{
  "num_hidden_layers": 10,
  "num_key_value_heads": 1,
  "head_dim": 64,
  "init_std_o": 0.00643
}
MLP neurons of a small language model. Each row is named by its layer, matrix (gate and up: input weights) and neuron, and shows model dimensions 112-239. Each number is 500 + 40 x the weight over its row's rms, rounded and kept within 0 to 999. Numbers have three digits each. A neuron's up and down rows have the sign that makes its largest values positive.
After each neuron's rows, "fires on" lists the tokens most often at its 100 highest values on Wikipedia text that the model never trained on.

L5.gate242:498492558521467525505461534572465519534565524538496456490489481484522506460484453504493470484450532534497445523477515484536514489559466482487498527455534464486520436496563435548425588398496464520504520407537436470509559437415457454519476489503493465483443530453538538515555529532502523482477506544540495526431500450483561502476468492502544530542513519541512467455470512482434530486525
L5.up242:495455443515455526420463530490489527519499526503485539502494477487506571499487491499579494472437509598506547533546469511537524545542524492471493526510487480534458524502509474493462518489477537553498552442428439490574461494589451484504438475444519489464480474502457419459497502469553476510418565522576526502391496461438443448562518536492511501491474475458535545497444453518528453420549
fires on: "7", "4", "6", "3", "9"

L4.gate262:556542488514516485532508491476572495458438438526521474502417477494492465512487574489519482536461560485487504515581554501527488516532501510495529464478571477578456533578574531477542499544506500494538603477537554428539508524456544465495511487502440416447447432499566501490497562502500536488509506493506459467515458500450567486493525482551491503456479410488516402538421493517525520433479
L4.up262:540472515472437465565446535448452537512549489508504467477444615449484511521581521571513469446409540543494500525507541490543533527501560518448512464519538520520533479417538479424525498463532501436518519520548507514500481533442515528563480473521473527467510529485518503499552466476531554507498469492492518536420491523512529450464519478502429473460522450406531488539447564511513494467501
fires on: "ist", " Se"

L5.gate317:590543444451488392485546525485475512512521494511502481437493541558466480492463501554493476429486549454538547547532539591497451486509481443495424460422552514511490463497535478542572496456465492472527458501508456473511453497472462476546498484480469475439513509577509459531504528542534552426496507566552461520511471542440466529519527532508495519548540411461551436588538524522443465567548
L5.up317:483477527538517480538474490552481518465493577497502524513475477528427549480496529495464475515508450550508408563487491474470493521446489502509524579438489488481428482447553551483485524429460517458518523505512519454574459514463584584488546445569469482483493519544458468510503537518531538569465488491453458451475513502545426511427455515513467519516484502610475536532500426504549487406530
fires on: " In", "ut", "her", " M", "ever", " Th"

L2.gate103:484528466525505515420491529487505463514560576553540452484438492498446518474567448493602576452492471583560504481467511506560488391501500544519443445510518572469487534533456481436460471454458472464538521482445441484464429458494473512481506483489455519497509536520500526560495515573487582477615504504552514580462515522497503489595459513487562456460483479580472516521560461470409457508499
L2.up103:531477475499455414545510484468518566511453490512430454519527477498501515528507523521494562463442526597507573491537479560471534523585539567480546489518546406481489478443538551460575440478496461559520583521582607453518538493516491482567536484425447496508475468485485424552471472469446480440399554485514474518514516445425482546461565532580482480493477511460473516512488451523493461483460
fires on: " w", " k"

L2.gate8:468489560477436510511594521544510535455541568462435479518482525500520528463436405548438458490548418497555515539572548492419509574476523528489492472491468479529514500499480505481556419463428502541503507542520455474446499546452499475484511455537485378448552584557538465551484500470555525439427496501539455510533525543522516507476499512458481457491471431501488507559575504408559543472521
L2.up8:504434509501467485534516522483499534447466482459472509504475479497472450371483510526496474551541489547563527472560402568501589558491501410491459427498529491485548562465465495563533524528540449491554500481538514444439473487525497474492543448467456498443451479503441530446433505454470594490491483515471511517470529452573508566540486455427425474494492484524549508529511564485540524471500
fires on: "oy", "our", "row"

L4.gate135:492550505556475456490542496513516543469519477517452512457509529444482494439505525406521477534472490503608497509503434485506527426497517494521439525459529497490486384559511563510537472512426521476532523465544527561485520436529412487491502437573511528537502500499453508555490490461493499533483473538485432542543491487524424475537529543454511521528470496460490482526532541542435499527547
L4.up135:471506481515584516519458500561518511527502476517457513485466497524434478491553528530464471493473423553537439531506470464539540536546511543493519534497532494500461477458534522499502509538411604517490538474488496561482529564535469547421475459460534433520553482498518474538493485430476539528452417430490487544547472537503508541541514545412508459420467552514468422444586523566496512489495
fires on: " ro", " Ro", " spec", " ab"

L5.gate319:490520442421502498598446495504465502412565453508497553513459442503461491484560550450516485490520500514514454433445497498550500517637504527503471555482537490462564484523535503552473455485452532480478511547443495558551489525533547458501555558481487502532537444503547482516498490532446520518510500575507488528558532560502529510442525585455558478507499459549546457558558516476449488556466
L5.up319:476505409530543483496455481457552495506446408478516442504538514481455492515540477491542482487515473433485485524536537491487515458540496465541466573463530535501495493496514461493546564545561478541513462560489484444550488491549554531529520519509508484467464533512550474458510492467518463488542447500505367409389481464453489508483512465431546460445451558569512491525478454485523440482523
fires on: " ext", "o", "im", "|", "y"

L2.gate91:522498543595450444566532487442470430479450505512529468484510521430498534476500504430499502516517502493518553488530509532476520494508560493517484533467518493527471553514434448446483549473518443444535522504506510477484488504554527488509504536468471460486574507479451480466509500509561494476490494560515438450536512529479560564548444497528535527469462450477529540526548519547415480490508
L2.up91:582462502521500508487460508521474486508432489501479532538506505395445565484515455479475577521550524453504456509544539445480519452482476496529474566504497525471449542484526478506476516518594427460479533481494492406549491522571620493502484503522552470534467583492478472433466521528527458459552470519558450553544522485508476451540491490452569524478581541487439500487474410509524515502534
fires on: " re"

L5.gate80:519563489479518516471437496444455519462495518517455445558470441438463471499527516443564524486560501479486533518471452507514410516499434469464463480531556536538424538494467552499494529474487483469516546554482482530407417470514531514416514511562437473572470444497514543553535514510504456549572491516533447520542499488505521537515472482496486500506449530540521549505544470456508550530482
L5.up80:525482554466461498473452512474503532483494537465510478561461507499449528534473519499478519545608414527502498454506510476519443568430429495534481441493548449473435607489481602481522477535435424491482436466448526474545476490489578566536430499480440493591521498483467538514406487569505469549485492535407495497490504535504558533475504462549481524513497573501492536469503499473504499523524
fires on: " ", " dec", " r", " gr", " the"

L2.gate152:410512445490562487535528495573525493525506487504402542481447506485506512570512455502494497511397505507488475470438496494528529535515506530498448560513509475489532508487500494473506505532498561487540505481477426518502502524506472496543540486466496564482507445502452510523464457487558495485480505481565407553457534492484595542578510494478467537383557380515524450477465543510496446444519
L2.up152:420497425508545496509463437545505468509482505478434460464440501522482494566535462513531520538431517467471544478467459522511486458500496563548527475482470470482543518490514501474518567483518521532508511538512445548550449555465477494547530508459529585504531444554516553509468486536558476512537556402579424558447462510524550521604533516497465474468495444589475464457426542506459479521537
fires on: "ile", "ough", "ire"

L5.gate14:434463493530436554518513434520519546543516433486518518516474497558476488505513494495520550445469453487477493459451473533494482505539489521462507539468515518464509510548526436557527488469395429507495559561545438497502462518454545478442523534475457499397520480515455492527550530461506504431485476466494419442536407410466414595499533564542483520518431516473457548454555488523541465536441
L5.up14:498534523503492549499482544530518503555520484450502540466480583528504438554489520505492474525495573479553530454452475513523501518545517503416553427540509561469519512517466509428549535539506477477455501497555480502439465546495506428504586502467369479552488505428560477579491482479512464415515493494486494502477446511449536466440434491523481558453534498438486533472511445529516559480547
fires on: " inv", " gu", " qu", "ed", " Qu", " pr"

L4.gate79:487456476468475517488484491477473521443507474513538473582523481441460446521537479611411533489532533550483513507508479534449522468443505546455562544522519575521496500481460542480496477541537558555490499481542459459434525524430468502487526467497540464499495531492573509402512531466544529529537543533483477452416502485464554477470437574487527545554481496457454490530489519521493528569529
L4.up79:564489541573534541549449514534443518466495518491461524490474449464556508545489359529452489550466525532412584485511521506440434499495507477498540504503509491497416502432496501468527544473466521472493460541509483442486425476486523482490484543464477476447531505509514456593596559490507587493511476489488433535520476473516458550495525498541573537443488505563514545491540501466485481404513
fires on: ".", " bel", "5.", " −", "6.", " +"

L2.gate244:514552480451489464570469548500544449467470524576462462515468531510440495562489464422502495440534510505541527454468512455542505512504569458494478549470498472468511396553446544522452539515539552500526495456505514554521522533424487479453456562557484471518549418449523552528403598495478492545517454471479498504525478523545575536447513527471457469501570497438466589556487526565514490449471
L2.up244:546458490451511470468452431540486509513469478541532407421483520503514457542519500491520441491497489489540468478483494493582524534513498436461505564481475537514421510497467540548537527460474549509512488519455495553502505551450503572542512521554568481535503536420542531517605495477480553530521511533507513566492490522526511532501542486447511461436544543517427477504488485446514469497597
fires on: "im", "amil", "ele"

L4.gate189:478460441465424552560460566401453444499527490507428574495493522497411474520527538519544516471488529501418508524510488456543535453527473467437449527552485474544474517545469492489509523443586612542465500548480470500556490479522528552481542530613502500556402500477542495496468517464525506501481533475540522431543512493483547507463492488472460601486477496559514480415520494461440500529463
L4.up189:481485529514516496542511604460468470522465528508538498538443501447513489471476463528527483507473580502511598511491455428493569463602462481491491483495487579526505489461517436402432498444584585546467485552523485571522582493507474473532435509568509515544459582554535500487480447428543496493496528493487604453515543489521490501497472468501448510528491475474574543416503548468545507500471
fires on: " ent", "by", "my", "iety", " 2"

L2.gate84:509500488477510486503494518539483524474480547490522455462466538496470487433526540478456456524466532448527508500513450482522499516474481490475422477503515543513590471443504517546540528503489524482481613491471541506479538594511529478536449458474493524446470523546485462525453444511590469499513491445499533512495550506488460565571508508489443444484473434487498487529507469449496496481543
L2.up84:475492562495463487560558545498537451495436523480499486479496481514461475495506578491464456515496496486509507504473515509556451521450452449487483498500554535493510514498514497500487504449468472487505569532537467452537534495451528515576580427520451506521504528533453465522457482481512536447409540494494516593478551539519459558545551463477460495448494489548494480497525446547473447469586
fires on: "oy", "ack", "ew", "ood"

L4.gate129:439550461486532477566514561537536507505494545491490538497462552473471573530511455506470444489466498516480525468464511453514456451529491509468481559465552534468438489494509456564454484470483527496483526485478444493499413498534506594456523469573457565462518514489501470510459529505511443460536547527548509527533505610522504465544477529462539516538492496518461560486572521508537486518497
L4.up129:432511550479479497533509511544488464457503462525533413524508540515542463512520513433542412464566577573482511596536539478480506446527543493440479523530512524474490449528532547540483540525506444572550487550515402468531524488498550434529423512457534557473481451532541576462530442498485496515511558458515529487528448427480457541509489515445577423447478487597489455552475586563466500465468
fires on: "/"

L2.gate3:506504477441505430541582604551505498515518524485473552515520519526471577535554557494526544566493474478476480477589486450443507508491526541493477521459466455523489599404476505515500469532436576462453503561483531482484483550477481459539492526534538523451461493489563465537507473476524525540531475458509491505533473461492404531521491493479491506466496501588550450457522421501527417452480
L2.up3:531565507488506378532589547406486454526424521435483489535521531538459547542586494466498547550428541506503455494630500449489446486429518532537427461538447430554485533411491543485484517544491505490528442526497512475477473486476486478582484574519503519513481496528518480556538474531531492514517469463497490483484433545529468472489485483459501513473526565586517526428474429526544528475513
fires on: "h", "oh"

L2.gate44:514426503510440436514467501509495559504529476514499437489548503502548481451491529546484542497574548558539519556545539519548526442508528532517485425551457432519386471553445547523515472452510549527516479448564513500466485437462515547450526473499442397501535470537481552470498512512538502480499481496505487458590445565493519509507464511453535488539559455528432467489510492452503517550437
L2.up44:489443579456475530499508564464529545525556441503483465522514491498523470458470505512561542471468436490557508499530535553515470437537519446485444534473508469575483475522543490493523469488491510447536522476540531444469497535458483524524549494519483521473545466531466529409566474550553529477437440530457428499458466490469487524530497469454450443534494511544550463498537532487502579475497
fires on: "ross", "row", "ris", "ble", "ring", " Play"

L4.gate28:561484442473475581527489414495466468550497468445441540501480474495519479504441493542516521482477474521534458483572496483483497495485534481514513495494518497515486464480514455563480402521533537456544444484439495527499499457529561533524508516485471487525506486549432482504495557527443510409548483571511504540476515458488576511523517469504481446495451483497528473550528475403489562513555
L4.up28:590483588479532515581495482465509485623591459511534562424419433448493445443460416499495520534472551550474499477489433537491427497525432490436492454470509539550486505501546547501548528484490487549521515510509496486467456493437507481441531517521498547518517505527452442438516508495451452477497507552517579537504509503485491510505454458469483479449442477445561498497488505471530507503519
fires on: " leg", "ad", "od", " bas", "em", "ed"

L5.gate181:473585418499509559474497565542505496475472481510450496560496523480476436535492539500483500490545429467478427472411485516537479469480492480424504511532561497527548498465529456455450453558548505449524507478525506485472479504517521494468552515458552415488491499452475493505552519467480492479517460542513444597503534494471524554517540506539509555463439574482455524562492488490550429500453
L5.up181:565567557491504468510537561539432424497564495550401454520495492525438467499433501450463462532486483583494487429498526530508520502514527538492476521561498497512438549517498439526503546484493537532553557403496495557579474509538459435451459553491478533476488520555560490588510501514492461510577398508527407474506537467477514514479534490484499543477520553522499476551426467458479504473469
fires on: "e", "re", " we", "o", "enc", "urs"

L2.gate0:476540459497501479530553409544587465459488552529509547571514533464473508562503593513511481495541553519490509499579447491513480465509502457421511552541482519502539486505482444513541555443570550489528420446575468485461470532487454536488483516547507516465504485486538535424445522459527526606455480496436486560522464557450508547422437464509529504436539517446491519568526514497488525527522
L2.up0:403500541499468492484479501495581565432447514521505534540494509479433530528509540426502465485539487565415512519554482459475446434458510466432534515502489460533490527521531469467559500501476516517584411459524462529512503555557456462418560462450465524392548493493551531472434530490464513540568462511482539547438508497457500492509465497465573550490546526534511469554513488527537568537508
fires on: " ele", " ar", " Ar", " Ele"

L4.gate251:509544534510496437505559476425529507411495521518499523458454487487477524473465431545551519482442563567515475503473535539503489524470518483572441433552536527514501450480500527482548518460353566492507511437530556533502512512467539485603543471493498534494447467482403498510565487576436488576505526481482529488513509583493521581524484606390565484455523546481446522587533510495386486508433
L4.up251:580506503492446525587446527510531544425500507440496558507448515476488504486513512473538540467497491493510526473481465533455480479554515518488484464487552535592562543426511560548473468437458495432489457473550509477465440524509549430512539404485434506498511512487493456480484493522474523552482517568461493530537526490565511629422485556512434512508475491464457449535520469502472506427495
fires on: " w", "ot", "xt", "otes", "ich", "ink"

L4.gate43:547466442549497522515443509454576495464505461512418497460494462505441526495559484544510570477495534522463499444449463609527441462482599517491483473480493455501474535470419552486588540468472522579491522503532491493457516517478559501508524468516465532466478556491598446500462570444471543484462467446431544511546544563502478517524471497475490512430471497412433484515461488470453399521476
L4.up43:465472516487427531572530500468490531565431520454510488530507620459444566532528500471542492519456481470451522474538458505477521519507591567495474573506498465534416482482520463467438522537442516506547507512449486415505537451489476469485503500569528520551504538515424584533511552508511502542492532484460490466488348533502548476512540505479469504455463452494519465461523516494531455519492
fires on: "ab", " ob", "n", "oh", "ob", "ear"

L2.gate199:437469450455491530465453436454542523507420525476440550469512501518491524523534517511496498510501503491514455535483411540559534525524471497538497575436475467513536373465507590490460486545502559504569521517568501497489564475478511526458499502503461480526533523491589470535469510508462519498501532557549484570509500461478490466529536516463503531486508481487471466480433555466509506525536
L2.up199:466578485567515479532474520506505526513498520516505435557493590490468524519548525449451514469479487537398535431523507500514487493550507566544523504485504496576520460530571491473496497489419502500450422505586502528473497474450426396499408517507512517484435500589496515512483482460485479481465538446477423537493524462472482525569481487437508528550486426529493511460503516447469520514478
fires on: "if", "ough"

L4.gate183:553459538499583479511455540538526586518515450560522484547468511516455514481550509521578536503532558510526502569511492596492476514516546496515505533483538519493440447517542465479502491470504446459479563533538462546464478469536415539525528549495520534458469484632538497535513523543473484437455584488561534520483443427535460473542456581537546465521429464431499482537505542533541509471514
L4.up183:501502555493543518488523523581530562542481479550526522501511514498452465440451534610473517515545572482485465535581552547470503471520497517516486459492447511512519481493462545432513541535490507466466536494569471529474526485529418496547504509432550516516478481585569450508558554486473538456405560466479512571489433544486428403505516529504538519477504517473479501486472508547460501482452
fires on: " com", " Best", "mp", " Com", " of", "tal"

L4.gate31:548551481515464482506444491480449504479442498512483434546457438537473503497522527438406537469402523455501541449505479518425514475476489467538444494496454466510470436540523428519562501514503532509478521525474513499506538496526491512557505506462504474446519477574530500499459553448479506551612541497475499558494564565567533483503490514502497524557456499509457500518498501483413538545502
L4.up31:505542494501523516513508496534520475488479464472499496532461522424470457460503486461453537548432504502510484391483470511538539390532487467479523524541512526549506556555462511529560545464550517548537518449465504551569462451471472494550379432551517419511593489546520501499448499496429548542509508430461573512528507488492606477493517511503519477487454495470487537586544462447476490508518
fires on: "ad", " Mad", ".0", "ign"

L2.gate70:445410473484515514539460533548508473516498468446444562509489538513494521512514485492553558488485488477472520518508521437576447398551453492481462548491522511579490499480482432482502454466582501541508546507566454444500567551538462509503466502585520462511519548486495453447580499495499529500486465524518412476556558585444494443541468500584446491475434465444482479496486502571506447508574
L2.up70:498497558527513464492475480530555513509439504512435550451537526522414556504495418516492486511501491484442510511533600458484459459534417563491481556528491507539521467448512478544509511540586369485569502497524477496456503521537478547517486520497547461546529517525448540534510534496518487520463562451463412413493597461449480510583488431468509503477528469455483534528510511556499524557520
fires on: "lo", " Bro", " re", " bro", "eng"

L2.gate195:504529441533503488483441483545494517475507495578572547524492516486565528525444434496505489437530418516521436438526532446464468489532488539480461484442522565535489476499455538514521499490510484464443456518579436533480491528521508471532485531517501427506533555465449438488453523454456571558544579500544445460548435467494432531482561442518540470489438465502451503388460534511467474590453
L2.up195:522491465457504492524492511441516525509538477541507530560486490550566436497471419530535503461447464489446467522490561427407457563517492584450464471435468501496464468501458529496544481461508474466503590516528488503495551474484471524411448575489534467493501525548424492551487489524472526569517547492572482450537453529499433489572558401543490553511453561449469492451485529496518505545454
fires on: " a", " tra", " Tra"

L4.gate126:530508457471530488524438582496502444488523531526503442486502518460524478513495502521578570544526410500490457469448567506500519474460497465627504518519522491476539524498456463439497415478537485519486415501520478525524507406554505469494502442505388441440472467555506506483519512512573501500512485495544533494471518495521485623541544525540433558466502487505485471485602492480495529555494
L4.up126:490543507541519469521476532539473489540468522439514468507539537450497529453510516534482501481485476520565529496477500502437528487444472480529493516521514461524475516529588477501576533525450525458462479523541453486476536468524530408539540437491396501561434512450500488501505493401469506434440419477450463505540531504377543513520446432554457543493465529509534531514464438561465509505510
fires on: " qu", " Sup", " sup", " Qu"

L4.gate231:533412476513441521530488545452549492566518519500522452423442444499505453454558518552510581528481592502529525443552524517520457499523526499459531486523487496538497550494530494475550581505553524510587512496478513505536534556500477518513513419458500503501483529511466495513544527487534467571536489468494494573479476467572457606486573554536488474474524403555467426528425515476453471505486
L4.up231:456443435530465503510519524470468523451479472537485412511482493474561518581474568510534518450478565562446559430523495518420481539552533556484551484516560531505481490458496503564488529525480526574604568560407523469501506475468510489510461506421480495477494533480456515521458528487505543469536487495539558471508468565434410496468479483489455533510504504486494457541504432468466506497490
fires on: "ire", "ist", "ace", "ide", "ummer"

L4.gate281:524437546437492414565500517502526533477463566534494513532594587491503545528522513491444562491515516532538523573494525420497448471531544523570508483465469485570570497458534549530473536531555517513470448555477466535496412420532582447519437514568456464438521511494483496535480475475479554499457495449458451448513527506523478437484504484465620449486501571486514521469431475490477497494471
L4.up281:448474462548541529543555480499480422524510517442493484517606488464476538500510504495472496505418474448481477521584507545533535506505501502516457492431433468457387574531474508500487534499508541560421485496439528502526495525453581606560481532512430488457545524396512479535548491582476476505498453538430549501433568507458571493462495535446438506481536502469453486533489447547472452492542
fires on: "an", " Char", "oh", "7", "or", "ah"

L4.gate127:502556437560539566556505565501498552374483512493489566511497497460488507528433517491550483505533554470449455438483483520518461438539458561445519554452560519435530589539457453542609552471540568463555471463489495564462522603491428515536491551498465448496520438518436533446504504487498478514563497488460471504434519529462515545516498555525486504499441482517559477536519470445495495553499
L4.up127:527568502544499536542491497569532506435435497454514533515503485462478531558472556506560458476511527465456417505513514525438448442503416486452492564458585531447483503536441509538545510492511530498508436467462538479468489628503417535534493502498428510501543423556436519422415450518508468544573535453427552533460485561473584452521540499496531470536484540472454544541534478522464521528494
fires on: "le", " there", " ele", " Ele", " There"

L4.gate110:509458480513519559569483474404494438496554582411509484456523552510505509464495510473537455535531495473504509587573501439534470406514442509507445594537521486533466516498498471462433473478525558501473509433464522440529458535529469490538443536470448444470515469444511511552488559457503499504524427446478431461528514528493535502591504501438537443495560532554517496441562463519427507559466
L4.up110:448563466524582578506508457444522519488449468461589554501478507446437475605506446533470486499501551460458542514520511494541518410469490518475493512493542448518415546493521494484457526500509452458534449478487567422543479567509475520443507555520477506474543472511512528467639489540484506528493454475499469476507443543446584526480473544516537461437554494492468509540571518583473498514448
fires on: " re"

L4.gate220:564588570521534514586536543436518486484471525484535466506500522546516466462496469494443498512514525478558489504499463518485479524529551435482440527536432404473488513474585565523493531520478496472504455450517466481434500564464535562493455511502497454529511513500541534556557584519577532539516436472514467523425559630479501551436496537487461506505483512501392482500525488560500505526512
L4.up220:531549585481447522543457489466463506553519547550479489514497460514520438414501445418491492536514499522500499429503522455518486521470512450451504511461471405484504499486562597493551556524516483482535450515536498476466443525534513497557483445472422546514545483514562560565457542535562524462463423450488486497410510567473550568471495537566539517385459540469456510501474487532513517546429
fires on: " gr", " Gr", " arr", "r", " dec"

L2.gate117:522593441513538508558580484520507469520489546566489506450479515496491552464520583536526516473540500437514446457483551504492505456577475519522517426487538464511505451457550478455424461526536527538475537486492491479459535515425504522495544558502535584438499537519525493555544441506408489446553473482580518506538501602464542435548509533446376474456457521535554435547481463503557441521501
L2.up117:508514518530451392471499514459558490518568471618475505464511567529477535515471557474542460528562523569574485420493513470520458508446534544541488528473501583487475557491510477460513508542523495471447507530469513546422587557464509501484521541528456560444524531504505503531499522471394535552460541425467539526539517431560455412484511503465551480485493515456578530485466472546414538464451
fires on: "h"

L4.gate246:525500535529571477518442476441447486473534580436526517514474513502531501487456485424545479499593559491457515479443508472477522520503542481529586441534520504538512486502433542548474543525506461445438512495509573559461488476447521500551522575492492530494454498446571480474458535407418447525452455489511481458473555489494447498485486506521548512514492460413504484439435467509479517488478
L4.up246:575474437550450492512490535526471461541541505464513528511487522461422504445528457473467624536446480429508469482497509458520474525508478544499472557479499454445492467513543486489458443426473477518528523507442453411570455440542510514455528471483563437485522531530439507528559485537527499515493434482449494481476521556581532455528520552499576469529583556458515495504531521567513459509548
fires on: " re"

L5.gate313:464488493402403511510473537488451489562550556473544486484523479490503472532482513552523512500542552481452541456442525476564536487497412445485521476477501513494546503523442546514466502479495500479476465505502538603564508529500505491448486493526529551487421505549492455545479571467562472503487548480517533518446508528523537510491452553473477548535486509483521489543506501497426546526502
L5.up313:509499543411493472554466560496561523532485525501499494504492469501559579479444526478468470456520469590487557432504453467527494539483497518462472528511514588456538472459528527535507499509492536507556560477427518600518496530502523549498496492459538447509496483521480463532499510502491515527502553461507499512362446580519521516520546502479466507465519537498504472549501555495470532456483
fires on: "ast", "all", "ron", "ross", "le", "ate"

L2.gate142:530454464485571566448560451564499467433464494582510506578487488565451508526489488466506504495497500517466407466473522521570540437537556454498475417463575570484457492505450521549536463504465572521444478499509509473480508606488506467444487501465530540523601527493504503568469542457487521519495526423575475475463575519496471515544494450503465484476442500467431447476489575524461520489494
L2.up142:455511510532476527500499484555480523463503499516534494514513559514489556556469461413553553523542373487504472494521525495489481465483515541459475437461484506510479467519527510539526498497473458503461484509428614502490481497508534526525570463448533541557480454482519520567469580433506539548552586465509394529461482520535507529478520448499492492449542487488424557459503492416462475472494
fires on: " over", " tra", "-b", " Tra", " high"

L5.gate152:492504454510495497583519496537451488447498526506494481488553461577578499520526499456502564436488499457594493524503494534505537513520544478526412518462498556535480503511489449523464452481508445512450572411527496479462562410535427490481535518525496477449469493516521501579538549487455503465521534523508483465477515537532487507585481489571528565545490491495498508535534565452445565520538
L5.up152:496462521537497434543479483469545546506442494451431532477487489502489508475501463512556461505550529430554505525507547489598527483459532438506478473473419502469511515501483499503563558499530473469501526495502585602467549479533506501449459534446467510508490501540511459541443489502523530523508524485478450576541467543489501519525541532458572502539494506502466551489568467477487499450526
fires on: " over", "'", "ast", " of", "aster", "ver"

L2.gate170:458536442536513565544465493462480539416501504549475523475487545512549538564529471535538523468536495436510547484560477443505486487463542491563432506502503512472476496439517510438425582504463535494520572495456484506586569478500496470522480422485499504496492444527542470473550594588519481455515480543504551509587440478485464495527471477514580421489530465531497448567505472457460456502454
L2.up170:516519458441466521512508485429461467472550532553453448532449550485475541509495470484470518502517543467433486528538433478465505473557556493492456533436521530529482509545516502520471504492464452468429560508522473455555566513499431486456437499519451536567543449534484457391510492594464439538444452460497543569497478522476456521544474475523516488463556475520592486479494490482554558510529
fires on: " an"

L4.gate254:557458452536518558516462502478424481466460494541498466494439481417439607480429528540498514480453510537558466438424509483493443481481537519533477413446523451510478468459502464513453477492569568482539556552470538552468458519479519522475475485551568489493498529511499510540541458469511458456464494512497517548558537477471457514496521479524430603509531469459510562505451528518503473482547
L4.up254:447441482544433565483514513453528456546441521554523489541476550434502567473556565484527529505505515548505441460421490505519461435536490556579527526440531549459485455444550438500463456447575536520503498521476526524530505442445505551511462519497506467478548520498495546459489444473526496397437430432493492497456507498489449485498531477487464541533480530467429521458507576502553464488514
fires on: " Sw", " fl", " Cl", " cl", "oll", " Fl"

L2.gate131:507548482545537491461466474500535496508460452469514590501518514514470522536476504511483504493502485473524510505431549455443501469494431497517528486521475515547506466497452487479497490484549539527497414487468465560451463544464431567457502469509505513503489409491479537536437531548443495516466453467461528444480554557438514460562491452492425537439534467457511429500559511479521426541493
L2.up131:554506494545511454525460484415484421439511495533500567440422534526516536493465545464546523503548451528493532536582517484482446450517548504493518472496541605457565464504513497460518474506467460487548439461532467491486486481559532537524495547509468507417535495554503511529493547489438489542449422589442543410478503481487561516519500513536571506512523585498489488428560497475500504559512
fires on: " ele", " Ele", " dire", " there", " rest", " epis"

L4.gate232:597549441455473547481450444512544434534478507551556525453540493446477553453513492506514508477581474462540498463574491537529527465488465497495449520493491451435510559519501496518519501503501373504544505567515591528455424499547542503508536489543509468493473510543578445504515459446571505503567574406529481448491505566590511497471502547443475489461504434478497529508486484519458523575510
L4.up232:556525484520494550383558466547480492498536597556502462486541557577532464446515555476433505478567467443548500524554471465462512455470470489497504467532530439442552486562481470519533448520528487461509502499586507534472505493534544500517451504489528505472517450535532577501448461486506475441486539485550440459424487486561524473484527524499463529453508454471507494572482478534494531552527
fires on: " Z", "6", "7", "Z", "3"

L2.gate271:454562586479393530514518513532504466502461450536470485511417550519491508510464459514529446495581467535470498499478550484480479492590506539511496491541542531443510488553531445489480541450489488536575541605502537507473489557552509540496573466490551457488572548430577573492501492553506561553413509488446458472466531527454532532498490481490424497492530524569556440543583502453551453490419
L2.up271:474520505502539527571551479538520527418488555470453554601526468524533512458494515439460523459449490484488561547486566526427453514545476489524521530497509444546564527575570537461525529520460533504498563569507548470532536463484504553506420504532436447505559516487481549484481486482592511546572572456407547498492495538525443469525503477471472532495498536488482491506540426479448490529570
fires on: " ag", " Ar", " Ag", " ele", " Gen"

L2.gate159:458538485519508484471472442572484477410503573489555529508380575469524429444474535559523571510492457532462428458434478498527512513420483584512494521520497527527547513466527474577495446523546424495476518518480483479491528457489508474380498518529440484483472531539525450499541499496462561473505479508532448510520541547424479515461473528469541495465436534524480519519587493553516457544464
L2.up159:554509481440573497573524508493542431442577492488426482530447484444541506437438547526582508502594549523563480482471511502475509547441495495474500564544537474487529527512517446467433476525566559529489494484522486436478447415543526469522482547444517515502424515530571487511504485533529453475482498506559488488444524484448479498492521502418506520502497509490454487520531482512507470541444
fires on: "e"